Weights of a small GPT-style language model, trained from scratch on English Wikipedia.
Size: 11 layers, width 160, MLP 640 SwiGLU, vocabulary 2904, 5.47M parameters.
MLP neurons of a small language model. Each row is named by its layer, matrix (gate and up: input weights) and neuron, and shows model dimensions 0-159. Each number is 128 + 32 x the weight over its row's rms, rounded and kept within 0 to 255. Numbers have three digits each. A neuron's up and down rows have the sign that makes its largest values positive.
Before each neuron's rows, "fires in" lists the words (lower case) most often at its 100 highest values on Wikipedia text that the model never trained on. A number after a token or word is its count.

fires in: "of" 78
L5.gate66:078124132144112098131154122169120155098103135132073152067141068104103189110085115127172120128139118110080156129219101154126167092145169107093116151172094165089064134113117137134086146089175123138092139128105174128124091065091160123114168104103101134146140118184115145105107152127091098077108106175050117111128145156120184151190124111179155130122134167096165188100188093102116135126109181153137123088146134119115075074089120171164149095078120163173140143160139067175147160168153107
L5.up66:093097108193065107129095071098119159137180138152068122119126141124130138099150142137159072137135142186127138181077088065117133140154109138139141097125149168133112149117065146150160123144163113104106090096075154169127159083147134116190167121140099121127139122144150146115117099132104107149123068141126074096127127145173164154175101084144148184150142121077159155101155132137152169135159123097159114115099105098131187118108182117167107127148118219111090000113102179098100166121188164

fires in: "of" 36, "the" 7, "frederik" 6, "other" 6, "both" 4
L2.gate42:127131137123088068154124160098134160094087155106097094108094154108101133137149149191172086117135071124100121129156161086067125142085103167143161181120056104190168137103118038082103099134107150118106186095177169100122121156159135181125146074123058145117166134114134219105109134098103174108160092126139119033192116151162138129138151119140142161077149138122120119118119101120157117101072163112161108111177172155118145124162100133167141132060163143194123150145139123129140154133140121
L2.up42:132089133129069117193127121098191086121127088091088184148151129106134090106156115177137097072115169171114146138169130066142049141120102140145143096090125080081130127100135125135168088141113146083065118105146140141062155105147091131109152117129103144108170083114101164137156099143082180119170122130147112098170080142127165130132127152122076187129106155124122144117137106041091200153062119125095145123171158140149053118115145088201155113095110101101150101155149112064148082117099107

fires in: "made" 25, "found" 13, "make" 9, "showed" 7, "gave" 6
L5.gate602:098146119132135143125139171124058148119120130140135127115155143123157139105154124142088147165145100080117109176215135132122075175149043108092046149067112140172148098113118126161134098170048101148178119178147189172079116139127157138106137134124115128148098156167115107117129148196087141116093103108123114133136159112110172204191132081136108177082132178139148162144136101139161176167147152123159089101156125144122160130159160171175203115109118160137154137119111092088070174174153163
L5.up602:148131108129133177241147121113050073104153147101135123085134185112137139179073135168102155123118124153101126165113168101156090151146163159114135157064157114130170072061100093127119097164152159112099105178156094129168080057158164079083147090100117139132102134104108080098202130135116133083178120151089149166162151166081161165142149157126123102106103124084149175118118122162102134120126111133130117145141129138155109112161141177193118144091095105103171135062104100120122161099108187

fires in: "of" 70, "about" 10
L3.gate300:103117133104094166095139173095131149157191099157131091087112135096144124160152109075135153189187148125082132164135127075105125109086139114084175115093113183184091142122129098100177067148111124168130134113109143109149160181176172074151131190150064112122090121205155093105133097097096061064107125186139143162123181132165180142099101165173130104131124191108083142099114152087054143071120086114124115098146128136108167102116149085136153140140173145133168162106098147144145110126141107
L3.up300:106061139120126128166168121121143123149134103091067105149077099165074111117124126132154144133152115139181117159128164152145097146149147152124081123206103026118109130036138091126141151165092130112162119183139103170108134169130205149124158086130139162126079152178057132133131069154181146105104120169082151079138128119151102066129123143076151145146096172097149186105118097154151133143121121208133089113132140153087098109117151132114098103093097114174109137117134163107050132091088154

fires in: "of" 96
L4.gate605:099087066128129101139151122130193172092098087171055100134105089101120107099117133116123062118109059096103174141087116163112146119139133167142166134127133105162100082129135064087068178099121141151177143101102093139131160171152079104108142104140094117145054082123132115111130163113150076156153140126126128125110155187214103155064174071114196175122113124109136107144125143146135147134206036148142086118114160070133099100124129106138121095109107132130105151130081146149159118174126159
L4.up605:175080149138185088154122088144114127094091173131125096130122148100182126116119172040163082088164117187097130136163117136140134111149155110150125098111152139183146040116171080117171137146077108169085151155073149083109160162042082126124187073104144132130103162131128081119135156116122103123182154105128159168199103069137159117143117128130112127148110117080099096134110046113139118130116072058115167121098153126084099132186103144139117137122105158130116202127145147144135102113138101

fires in: "two" 21, "three" 11, "four" 11, "ten" 9, "eight" 7, "six" 6
L2.gate54:174085166219120226112146112120109133105100103103073067124113159115145061081078159140100173106157117110121102117163121133134118153173141123141111171174041145169152113144139166126115132137123119115171140133159166094138162130177139148133138135123120139078108094104088162087102096157138103098123045141109112081130051121080105106136122166097176142116127152148071108131083184093110153091112136148068111148079179112124124211156113146110178098167133158158143119131129134128081163134108137
L2.up54:150154175120155174126149066143087099067077144140063074130118117126139128121133202163126117108106121125148127113138157174122147135047114145098168112079129133131160162166159099124088074134172184096100073135094085168167139080095100105138119098122108151093129069144138173091148109099104142129153065124154060182185120183116122089146148116185132123126130087146161124057119099118172114079164090095102097133088080115117113084128123107131149122149151166108192152116103115108090131105117203

fires in: "a" 77
L4.gate47:132113131143107131083109147168131178104134121157095147126073085061047128158100175123138115188140134176136148130120145145109143119096049144168102065171098096151151061090131188119126185121203111107138162127086112182154136137151125191159132147134131165150102128128172144101182143144128151162100183150113136103192099078108180136201123120071127139119115151085169086122086080114127107116102114100117121153113147106137176140167104128117158153156111154178107152103020111123140115126125141
L4.up47:157147074156162138085168156128154161202127151135123167136159155152147108111120164197194080128095132123150117120205109104183083110068144103143151109098133155137102099158138139116138080134132170150092144144116141156103195076127116131147088142133130088114150148135150134147135132070106160115123076188096067114153142188102154126116144121167123127181153115118107140136179165136189103103157092028106090168104160121140156124107073163145105134117138048104152125134180116061115101110142059

fires in: "a" 55, "one" 24
L3.gate481:144156175169153163111114126094127153122110162146167093178129116102114155094102111120128147116162095112146129195165136127113143115055168092124089163094137071113142156132100136142145126137209101075143103143200097119135127181089104084063106090166044212159098124120152124150095095106092097077135086136157112076155119139131141067168113165166133151096127133162123107119158150073101121159151100127122145129088189085124107158125094146112181138134085113141127190102062142115123064090082150
L3.up481:070123137154097093136130128173054120129138062100095125091170110183143140133121128099164123175127142121184153114117061107128096144156128112066107137154122147094081095138190132105118171120178133122117110094164185117102185131152053167115128140151109153096122098152129107084126175083112104061153117087156132111140093142108144134119122096090143120143098114094117144056178057109096153138106091080067106114085094152114139131230164142099165154103149100143106107118107110139048109169128092

fires in: "made" 28, "make" 9, "took" 7, "causing" 6, "taken" 6, "cut" 6
L4.gate421:077080153105091159154152168144123128110159179126190151151146150118140123156133158143093106125196174147172121156176109185082146173078123130085057138131131210111143059185160121120171137184117145100122114141118097139133161158082119106153173145129116131154125131091120100151156096152113155175106137111133174131136089146061117182092120142144079108185155178164111130123133090152170113120160151130147203129101077130100075123157129121186149154130195137101122096153193165188125105168148110
L4.up421:110111116125122092111128158138106128115104139163127174115136095099077126144142122136100117153105122104132187085169133135137150131095102089083068113115162102192115136147184155119122114152147113106159145134196145126132068122144164093078161122118154079105095141054096090131202116150130133173096135122118154110140167148128175118083183104159129143100182170105158153202191139156097084148148146095142169115091139101121115125096161179122149102095048193125176104087142177189034144102114167

fires in: "to" 22, "around" 11, "into" 8, "of" 7, "at" 6, "within" 5
L3.gate275:119091130117099093090178115153129149146223088092161148122108134136092120105087073090086114174205091184145113147111130107158154073105138095125118158101114140151148115103155152101088116128148110148101150140099101113032113115136101155152155102173072151138137103171136131120125182068101156138084168110161082155156133127129149111122103143227138119139093134169137130123151136094225102137101159111157145150091084089131076136136152121059129109123202141121128113124114088195150076150109127
L3.up275:188124186122111121160214170120132154134193121091091129160103101145102137118096131102092105136105122187133130131090173162109112103141132095240136084163157147148147112100164084143079078104114105202100142144100132155089098154165164162162107123107158149118189107192104139086095117143165196180117104090182138133111150142111118154109065139094169120101155125145165132161160134101076141148107203104108087140088123196089136109144120146135142099110158089082150125132158100146108118159137098

fires in: "november" 14, "june" 12, "july" 11, "may" 10, "of" 9
L4.gate395:162072094180124146124084147123106113126114149143101120142084133109073113155094190136076078087132157118144124153128138099097115141140114134123149112097090123149181207132142070142145118091104136119117177155121098116074132135180137132177148178220155163111063129109092139114123099171148130135110098140084086155127153133132125142162157131112110120130086147161081149083125145137183151146189106143090090202110189112134115083158110180184161150142082092170152079177066183087095145139176094
L4.up395:151165117106144123144129147096128121140125120164096104098128115055141082157132099130156152102073086104075082143161161149156106075161186115125137125161154139111116142161139135139167164081102087228050151125119096112097130152083153093179114183172113135129144086109118075100106105158150079149087114164139166110107075117080150177188162142107143131113115181077134101122136120187152119165092106130142094141133144108156151150141115119172132156121135113185155130091052076066174144154197088

fires in: "first" 19, "key" 17, "third" 6, "finished" 5, "gwathmey" 4
L2.gate567:157162167111161146178127100100132128137138131118182137076085154109145204073134128098111086125081151084123131135109137109161164158140110126102153155143122097159151096133130156163107143142073118119114082069124154130089116133085163165099151122112057090140155111122141102090056103152154130091120107176085098113134122101104087161117086098118120119135120091091042103122067137146117064091153101080100191145022143154130109154095184168074149181074090079086111138122127095139144140109091137
L2.up567:119100182122127060128117142088095167112100152087155144083107127143174203156067115106110168081156094081141146146114108111187145100119108155097152176169118115113167163175108162133128155114116146123123144058117145127145096192127120137155187161100143074145146127116214115093087075177110156119142102123169109117141143170118104162078123084108179130096143117132084138133099069150110130147137131109141107090057163146116175104067161119120124134140073067121191106186137075096123126079142165

fires in: "one" 44, "second" 13, "first" 12, "third" 8
L4.gate354:132117149121143123154183148111074125125113142046103208153128164075103122062133139183098086107138135081119105137145116146151123155092144124104106154120179095151099084178159101168107134107182109128162068084101116122112150167147106108106090127161129167145098094136128170073084137183131105154096172102138136090147095124157067119143096153142180143142078101089115154161136160132179125138118098156122195082100091098100125147160155115148158102147070093155158170180089112113070152029146149
L4.up354:080188153155117084127165099111095161123171145133134119102134184154070128146168190095116127093115062101104114137129145161151145137160187157097113105143127154174104117083104147109106147087150135149153141148159061150161098166150111196105131119149175153070100155161172068101182135094173091086104168176198145121114094054120176141145161123115179149166128129155102175183134130084142110160165134130079188119127076067125121146147177127170101164106146156140075146138117128109157099135115151

fires in: "many" 21, "of" 8, "some" 8, "several" 7, "three" 6, "few" 6
L5.gate586:174119143148119097142152126125137142086095122112061166190142142172163079089122084161129072134095098121158139108164113115134158178095116118170109150130125141061108128187213128186126130207145135121063059100172143177140173146148148139153090101165118111126108066098096143101106085132100116101107063132133093115155118129110120147112186082120156097091108117150147114163112144140111192080116101142099112124070204106104135105239150148108152158136122148171125135143145139120095145092111139
L5.up586:102111135103083076129155144149087114115045118093128126201076136170141076058135113185093220148145070124132173142128140145117136205079101094157089180148158101075124116130172072146102129173147098129111077137149104157081142121095137141103150147151131144120116077182104134111104099160136150155133065184138113074120146120165138182155085112151167057093151100149173115150141140142137187079133162113121132160101150146095090151158113099112136127163177127120129141144143184153129124121085149

fires in: "only" 14, "than" 12, "about" 10, "to" 10, "approximately" 9, "around" 7
L5.gate65:131091097161109064152147152119142158218155189123087162061097152109158097136090102109183159162104178117116062111128114107152153150141142096131086119114177142083122116120090181160150061080142109141091047089144166086130143156105100163099129122127101097106138134122105155148109197155129144105142125137087105173136123125148088170189110096081123120132115131143140170178142166109146136123127077144132106112130196203094088103139127159087136207116173133115165176053129116152119129112129112
L5.up65:115135085133113144153143162203096163166168133130067177139104180128112120147124166088141160120134133116136105090165153101125145129116153156176068186110169119099162120157130155169110117156116081140098118145125135142085148100135110137138111100178155092160215142163112166059140157196198133115081134088106119131145075149136135171168147140168182069154095150191124141143168091128130147099121110170152098166119109136116086118128125124086137109114205207081178076089133112175142093121086160

fires in: "from" 51, "all" 7, "some" 5
L4.gate622:158082174103122208092157129146118090160133102129141164174180139125122131135131137123114135071146096154130104102072188154122166187129124135079119114108103150159096175076094144127115123140130157103123153116110151149113148072125137091089141087111081167102131083159164127103137170144099113090073157127111137158053151111157136137157148108115160102119099077096128075168059114154156102140122134165110215130162029159154125088083156054173115088131099093130083165107128114204140112107115130
L4.up622:125080147107120146057130138163100098130180106097122101142113161125144156125162147126145167103105154169124109076095117153099150144089146136059147106129151113107120126118127136180125136100135201098105111107034176139137132117128130064150158152120117142130106131138157141154112122134025140140178123178062125101068093132058168156068116080111153108156077167149136172148079176055135099118127116106162168083121106139164136083108113089152121160208127090096141108145169114097142148122180078

fires in: "to" 79, "and" 4
L5.gate336:150064088148144138108151120186220127121098135143132118089162077150157091106097117120068127091134135148103151116122084084132172112179111130143097143134150115092073129173128054081135115112116140131068115096137149089121142159088151111115130078130164088139072137099128141130108124133140114144130094137114123104081100145183116134166104125118108109138069123148145100140079165097122128095104162130164145126104175101152067057106159143135095186043156178161139150050157067191163195141092110
L5.up336:114110129108182159165111117107121148179147143118158075157107091143114146092093113121087037103114117113107133144103138144106112133145159115096109150171162156084151083115104115114159140159055096162135098125138083074126121112115154160216108128133145068100096120167103141108115104058127122095195109151067116110111149142147148120123087174062141046176058138100086111162178189161147125122173118145155121138149170151093092111133137114076176188162095119103084098155112078102118154114090131

fires in: "on" 62, "by" 7, "once" 4, "writer" 4
L3.gate295:188140108074110073150182160125113093130152091090055097114123136140154104161129208119105154143118126144163165129137104097113096103077116217114123133146152082135148136118150205155163100146119035099143160174110083157131141125130093102090202113140117188088119174134146101162091097139087097151146104012176089128130140118159116102113087131101191119132091129125118132128115124150093121132127153142084112145076125103148173129134110100137084099168114105108138159195134112115175156135158129
L3.up295:136112143147125116170171103071097120156066124183135144191143167105146138120134158076135087133131115123148069146188100171177103098123110102115145131141168149136133163120166148099208087109117147136145076114094157081087194102108175156095158116097114148163184050092121128131179106146120150151196131111138188068109147139163139117100085132131144055196101089121163115085064139138105119176077086105134080109112142162140123104100159119148091132135106161130135142182123129107165170150075120

fires in: "of" 98
L4.gate364:106109165097110138153133122112091172096160144086113123170106142098109164125166076108108133098082095116058060143144091114128184100076072146136126201117089049151161086169111080104155097147083080176141142119101176120071168132120129132137145099080150100145196092146113155055134108150121136120086118152154140154170127121119107130159123125134167129148072142127102152140157088136203140138116096158144145158150129147128100062168130085127195149141085153125066151168189116113158116133104191
L4.up364:111129132103145116173143115136163181098138146147167110094153171079132138135095118109182094190145073131097086112114195153106169115111195166092086110092157191151174120116145122101151143150138128117173145109111089094147162193142181150146151116134115130187106121070151134117082175172152166111178128085146108106170085118137114109131100175112188130093100163135045171095121115125069144081124144110145075088136120063127081120118151124122116121112087147118139128131008163123143100147116113

fires in: "that" 53, "about" 11, "with" 5, "from" 4
L5.gate435:126112099132149173107170154096161124116170077127133131103063132158104104149126137170215129189159196144113164133137166152118088101099086116183090112186074136070145082180160084137083101145125175151122133140131143098133170099156118074105147151161130157148126087081084114117117092088158108137071131095153052138159117114096125145147125140152087213139136136095100102141091082058111164144109155132059098144148185118150118155146191142142151101135196112158114159124164120158100136119139124
L5.up435:167163095131090116179147129118192110140183064183097151139087112092117090132078132146186176133166099120128122158140139125084103162087148116118102166098098109121144175108147071140147136102153131145059117128158124106061152156139098145074072119129132103133036121184140094096126103106144094139037165116130116135105175138138129130153118060124144158118116152116179105134116113057072114148165108094098094119134064196129135136126140114183093107129179181115088141094099150166093150133086119

fires in: "a" 15, "was" 15, "appointed" 8, "her" 7, "received" 7, "earned" 6
L3.gate476:157089156134108069092098147143159126139102120097126125152181107176127069152170165117134176132161099095148181222100127136146146115125084135153098165094124128097088117158152175119151148124130152137152138107172088167110152129193150128177165139123144164129133105123121105203091084095122062127134134095165118131117138169187126088112135124138177041119160112165125087141106157201186171096183174126158127130080151099080122123124103165088149143084099183132180148094065107126078120148103143
L3.up476:094105156148149074104137169112168147096165139114131127190133099141170101147140142147087153193133140132156137170119164103097110139131126143143157140130115082101091088106154160102075189152128155085083130096156111142085118098113126114202130124106179161162095138151115092129057106058153081106162123123132099124126153172129148093157164127130117098140160179132136055099153138186213135144195211121179087162103182085134121169092143149157092130160072119083134136116091112089097109128173170

fires in: "for" 26, "be" 20, "been" 5
L5.gate235:188118137097155161082121090128101119174080108138167109168152131094115150134126111192173143109143140158129121087175111114090168064174181127076162182109138108108100123146180094185194100120140097146133135099150067108080145147139070119098143129151166193179181083180152129125090104045135078118081147159129142131094108174169132103139115180135152072181126161136106113178097118148119133137135101175134109122116101184165140107147135100159154128098115135216112170092153144153121114143156148
L5.up235:134168158085118105110155087112084163160067115147137135085107126113142145121108120178157096172118158154151143158120115155132093132156092085055171168075154122087128196184101104206108149135180169088097130135156062118089155135185083129097178078113167156119171176162136193104133143138101129152105133126125115068051170146148170117151217163125104097130124119145140122184113128106078098145096087150114184144106102123132107158146115129118091136146122106145109112132199101088127107099144165

fires in: "while" 34, "by" 15, "after" 13, "before" 12
L5.gate302:155164202076161088115100136105133175155109217123130171126125065131095099119107114115153113159119140106141136194093107056125137133178145159113135101153143158116130143153180114190127138117058053146097157148198106133099129137117096142101169147101095091120117153141174163040071110078130086147140112142135140132105093160061084075116125139119098162157065128156051151156138086131097113121129097125141160192119107145109139153134113117130105151055147170118089125159125125134086129115160112
L5.up302:117149153127138114104123141082213123147077120120099165128150151126148153165060129141232138160158167120142144119158113146163170095191141143113186116082101144106117132144169166191106107101141130131127146162177143120130166188138150091111100153151174108131154184123129143143083090099096083205087123084089184104094052145131099145137115163096081154150131216136101171152133094106111114142126109143119111112186113091128135147147119168094180130088124115168117130127133115043078128096125105

fires in: "with" 35, "for" 14, "of" 13, "by" 10, "between" 8, "from" 6
L5.gate6:179132129097120106181125167103103130141182142125075138097117145123160118072165092109134171154106114139097125098188092129140114095106092150136091189116088120123068150154171171137150138196148157117165135103141102104071113117073137068146185106106160123158157126071117145115164112167090150093116125158112169159095143100189136154171108173063151086147097160119195136078107190141088149153163164163134161172113174093126153129154173074089153119122134138174148085110084137092186122169156090
L5.up6:133173107125106156128180169115149112159081141115073153178190095129123156153155138141121105165087144141072127158147115176180141125109166114212084147107058095165090099164134086106122093144172123083137108110106090121176100068129090077160159094103099159058146139116085152093118064099078104155083151122123116148096077128152110154146131175154157098071129195129186133105125109118073117048156112101118180138105133152129137157121160100123087082105128150184145119137161081106118108123135110

fires in: "by" 18, "either" 10, "are" 8, "often" 6, "finally" 5, "s" 4
L4.gate567:076101134141077114148090083125148136150126202084083178135153176136137088141151173131180174148096115112126103143194147171116134158102128099102118158142101087105112193163093131113138103152134113102119094105144123098173099172154163107119192172137174159124086152148132162086070114141166152174080126110196169097116118143155117134097109117090169158096087141156153217112124126073124132100121141142112131182112134103117166119128090153183101155138152101129137157110092138100210117023147138
L4.up567:099133140108163124162075123112170139145148140096128133120160125112071182078108187067149137105124132132127107213113070039112096119057121118157093144095112136111119099125145180152134120171105096097167057142142116144167092129078110083132130106162116166114155116146144176129111149197116074155095118134158080118066170141141092198146124157080136140116105139186118157120127105134195145153095122163148140178139080165132179154175112151123105183141116091150067120165141106150158155134116073

fires in: "of" 33, "period" 7, "companies" 6, "approximately" 4, "diameter" 4
L4.gate18:145099176123132138128091066157165151128121138049114069112138124101130118082121084102136119177127116115086090088182129120106106079189123190172153172148109128106095113148207111153145118100118110177069135103155120097074184089163144071091169138186174067103133123096150196120143143146139139083136090106056156091095115141117135138166158113113133089096110150174133130104112137140155092087118130153122108130124094148089094167153063201112195109082094115089120127134137113153118166096121155
L4.up18:096148152148124159138149152137107122096120139180103130071198095153103124084136128078102107130138115188089165153171210153122064180137139099170108125104117108163128156108154169087097124145062113096155106155172110172113122125149155144136137117085208098131131097152171174077077134142192073081135111169077146129097155176136119189160141106149115098148128156106147142127164158101087065103114042135083128107147139146125110123157128159177108085141163141126100158107171109080175142106113074

fires in: "at" 73, "attended" 6, "attendance" 5, "from" 4
L5.gate243:124104180176141095058130093117136147112129134172061194079154079096169090145086054119100127158153147131162122093165158143122143149154107185129102180157139153164113143151172167121190125163089124144086168127112133092111149112142209092148159113071152111128146160155110138159140192091133108104125112158099122171107139151167168082130140121133093174099152146086167088110105184159124174120095137164140133118132214111110127087108095059104113125079142085122173136123090090132125129098194136
L5.up243:142086094131155122103166122127120074118139166077104087156158167118119091149103172108079124119134146141193147195112077144126087122148148150127085199076079101120088104118119194155107088112111149126126143140171064135095202145118145127199108151106180221151163120151124133167147151108155091112174131101108085110162114139222158126133123142121086109160110149144095195098152098139137143147143147108127163095117105106073146098154142091116175114111168123174145099109098167148216140127148116

fires in: "most" 17, "young" 10, "largest" 8, "many" 6, "some" 6, "both" 5
L5.gate233:101076056129088104156116118226126137117099167114192123164100154122064175153077123163191161085135159120084153159135113106126128095166093135138093198118160101151108137188144101133110140145175168113140096082156159081126113134174131110104178159118126137117123140144076200122133101169089144131081124126128131154161145146085069109171095130152143077109092122108157122111162137148081142105063168099100138156157142173171089076164131110064144103169097096164142120188098147163131147124134115
L5.up233:157118101194104155069111112116201173109151137077120177145159110062148132127092137154112156082118096125136119165178136118093111145119135181128108108053161114057120144144106121073173118082131114093117178109138175079197078131125127150143103173110112165121164108117130140087073113190117159138148108139145114112115097145065172102169154085155158119120118111112145137110152153146106051145127110098103173158153164191188092191129083146130129114165156082142108096128141083072172112127164104

fires in: "10" 28, "most" 14, "semi" 9, "11" 7, "only" 5, "10th" 4
L2.gate96:135048122085154125176097142117137127120118134078128233131139169105168156101123092104120131164139118116106175114122164100092159093113116160127167091125126106172127127139162224087157125104147137082173137143133121167169147124135145098139150087154105127117125128138126115165192169077093170144155151144184095096131043128114131159107097106122139082163126097138037145156183091156103147171083098195165158102086120110189145179159141129136151161157166165126062118116098157110148092125123124
L2.up96:156141127093144170103139128198166154152107113080159097140147088101122080085190122065181115125116090143156107130115122199158145073130112136173080161144151102104146058101169146112128086090173110103076081127105139099141113160136105148125164121186107095111190137147125146139119123160144124106127090141075118124110145173165140094104087143154111134132066091116149112138141130152165116141102136178137062150146122097096079128165099089078129157054164081099116143150083073134037094110067102

fires in: "and" 96, "or" 4
L5.gate543:109071178057138065113130121126054162089108156115144099087135082085154059097079140114167167064117169133163145105171193118147142108140153135130186150108147159117128143078197148171130086138127106106095130102069162176132107155127133086167112101163120080089123154167185133121146132143140088153113093158144192116119147053104171096150107079085102211184144110158140150104127152091142144106143161133167157113165145134132126120139188131133127164142142155121152127161114187143138126099095108
L5.up543:153149171154194067198145164108117183156177119109106126062121112122135097137186078139139109075146169147098084132155172181111151133106162116120087142104104147169100119213112141150147139106115173145121145110071123136129112137118129123154162096125118146194087125093140064151141115159108146200213187102079111146143132093160122109097104151090153160164099145115084107165153153107189142140104119108112143184078156072134123086107132113101058110140117109085165110140178145111125162155140087

fires in: "at" 26, "won" 13, "attended" 6, "earned" 6, "awarded" 6, "made" 5
L2.gate453:170082133116098173111068185130092167147151134132119116107196099133130096140145182105165111132120089099158160126138102099082106052121123114106111114150180186154124035134179194136112101135107140111155145113118128146100163173123148155121101139081123155113067133168187118191099090053091038164136141118154067158141051132077146130142077153111087086120181104116136106113138128176136143133124106110145100096124145127160162133108089131146145127181159105145111138159185127159113158131125080
L2.up453:142077120153129182141157113142105143126105195086168179132132122181148096090167117150102088080117113150187123114157104134114093119128135175139098111180094132135153106101132198150146087146030097152173140119173085111089162113139087094126089169101074089087150099133126151154160138159126138153103089180132170162148143142109128092135107072147150149202098126100144159124099092128065123130186081069179123113076176156105106114129134121146063083049115113120169149107125125140161119123086149

fires in: "by" 94
L4.gate618:154150139123151154163121145127140120140127142117150093097116140114124149154182129153112192076217124174183149141127100051090101112146119156124133108149117126070079211154116148107135163128117090115118159100086105072126134136182176115152111133131170085123085154164085083134102121091111115161177116136153157089070122095157119173113181065163131099088110159117113096072170122097093125110101094184092161148099090132120129049098101146141168129093161158086095170176168074113167169139100151
L4.up618:117110141137149098153198084104098082076148144167122131103133094096118154167240088118124099162180100122201148105153108160164131113162124088132088122108089111072144100085177126140093125129146061136139078140106106122096112150182098170076135103065125154129121139094168127061148145114137153137071112122125153161099115117142151085080114121113125169151088112107107127167109175143136076139085103109148146217145189123152117111123198122129075156119123074131094105183139143080118138094158145

fires in: "during" 38, "throughout" 5, "change" 5, "offered" 4, "declared" 4, "provides" 4
L3.gate352:137077200121117123053122124116118086157200163179106081160137129130117123136144079126132114070126094143133081166145153183108131124117161120092110103094100182101134150167102088104127110197121120173133111110120107116170188120116135129109155162169145148106151103134044174126102072172112141142133130144093152073121168177140144150092174100151106111151195163131111127153089070073159164177184105119165053115126152157078142078141178119150101123140178112118139115113086193163127126152119148
L3.up352:155055143154153136109101152099107148136177054177105119102162156083150112136051148092126133151127127184144144166155131134105090164176120092099166143183154132106123088146159136100112103081138149144179142149098062079134082093103105114152187172099163146126109094152150125148085094138171148150098125131093116125141118112113156073106139114154084092134155145193119169135156076140108167102119124085191177170143178158145084161218145095134160105109169093081161138101119092162115188117148155

fires in: "by" 70, "brigade" 11
L3.gate564:114135132103116096164115223105158151187152147121061127136140103213112193119126100132168113126090108101164125079066090110152124158110133146118108132140094087130068124172131167115166099192143138155108094183062059137111170142143118134177172161108076146129120081151123155115085174173147123157078152109121168177081130166146135126068139153133157214121142147153114149121101121126115122117122136087121161125126124128066162121092116131135110070067099107112098155148056164119115137129174108
L3.up564:211171163109119135170167100181146094174174121139103130096119096182099234132098152180095126098128114143151144137098110105073146138105110188168177106122161138096126105097145142083139129135123095131116081135129152135093178111144102128153149110073104092120158136086088148095111113150095174135117119095113135139029079209143106048091125132117121123116145130090110131105130167186129098125135139148102123120144162121068142170180187142127147125070158096148098132110162160102174100075128094

fires in: "was" 61, "been" 21, "first" 4, "were" 4
L4.gate300:119104127129096154109099081092102155115093166110086117107127108148123108126128164136115151139113125110128057092201049101139183127177136141078117139085156159081118064135083079148176115139111089061135125098139117135104172160121136113090095163126188090057113194109179161094170154144165141163127143141132154184154125117120109057104096176168132180145145137167119087108131125163134111090155123132177204119111075164153110072104121135143112163101127173120148163097079172141128140138180169
L4.up300:101149118112132140117133071142107176134112139094097124150164074133091124087128145191152189121138138163110135100145168157061121171153149084075203152166109129134118091170102092095149099104121112143179174082171112126179126175139128130134117170160149107143119148177158199160105173123093146152087131120117113179147176164145136085138064141166138153131186139162127096106086165126098089114127069045193125161128139142135142097090146136123151164039181146095149144123068167130141135130168135

fires in: "of" 39, "in" 8, "for" 7, "directed" 6
L3.gate230:188163153104116149114184143099118152141159138153066174168125159170167164119124111080136167116179141141145133107127154116157111089185123140117142128115114097145139104129063108129108141138112069190186115139160097102080128134127107124142109090058142111128182201119105154168105182177156146158163153118093106166187140126169139107074118149154107110165139141150080100116071152094115175091116152148120143062161167088084105066127153193092180173163119176108150191154114110136104165084113131
L3.up230:163127110140131099145135122061141156098187171145170113152127130158140150113182122126115078159137125158177125121117053107153079198148132161120126181133091146124137127134124168091119121186082092217197155146117136127110138155197139124163184145117090128094180153120124144151112120172159149130100117145130173080122186128106096162125179184131129106125119128128158163133112137099144181083187146137204106060175124100119065086072098098077131122094096135092115131157108122170101125186120143

fires in: "two" 15, "none" 12, "three" 8, "four" 8, "six" 8, "nine" 6
L3.gate151:118110161130122158176135142096085163146126142130076128111044083115173178104125158171104119165137089086094099138119106114151137118120149143119176150128084165167117127186159208207182098145091113101104131115155158162155149136182119092161142136139141159136110071150135141074150122113082085111120087074176096156119129162166146099133151183133140116126157082102103143164177146044187154089180170105063121125128126127132127131110185118147120070151158153130070090128144096105069120085106110
L3.up151:148132145113105075095142095189145074095088102113134117157154156113157125095153096070162164138115103119150119134127105131122098227105081124080113178140165147135095104199136108077139123149093209153055095088155104098114133127169103172143144087158112078092137096113114108163048109145115160155145138143106139063098037130125120147154171120099134099141134157076131148131102139125106121158088063097125133098142186162087112167171111137107127086122146174104142170106163091154114116069111102

fires in: "american" 18, "of" 12, "computer" 6, "public" 6, "sessions" 5, "federal" 5
L3.gate530:091118221136188120096133138150180167161112106171118152181155167167111165119109116098151169136122106168109142080167117098099117179111168103128158114040117127103153115146188123143134144105154135169092120142108152164075101153171149123092141146104130128092115066135102146126157172085106163058104136135072170172092127107110113166150145139107121106140117164146186143141123124106125079145101068079103060189148099043088129081149154123178189128070124129164097118151126131118091145115107118
L3.up530:103151175101148119146163148176143153207128131163090136138149076132218106155151100122105173147141158120098098162212088086067111072156178073070116133168201092136178068113134106080116179147189081147118108076175149159156153129097142104158072140161136089121114134089141140124146122102161127156097093106061144169121142080111101162179139129083107113175144128112122101085093102131109107153168129105091118152091124115127090126128097158139124114136113100101196156114152154122095138133111154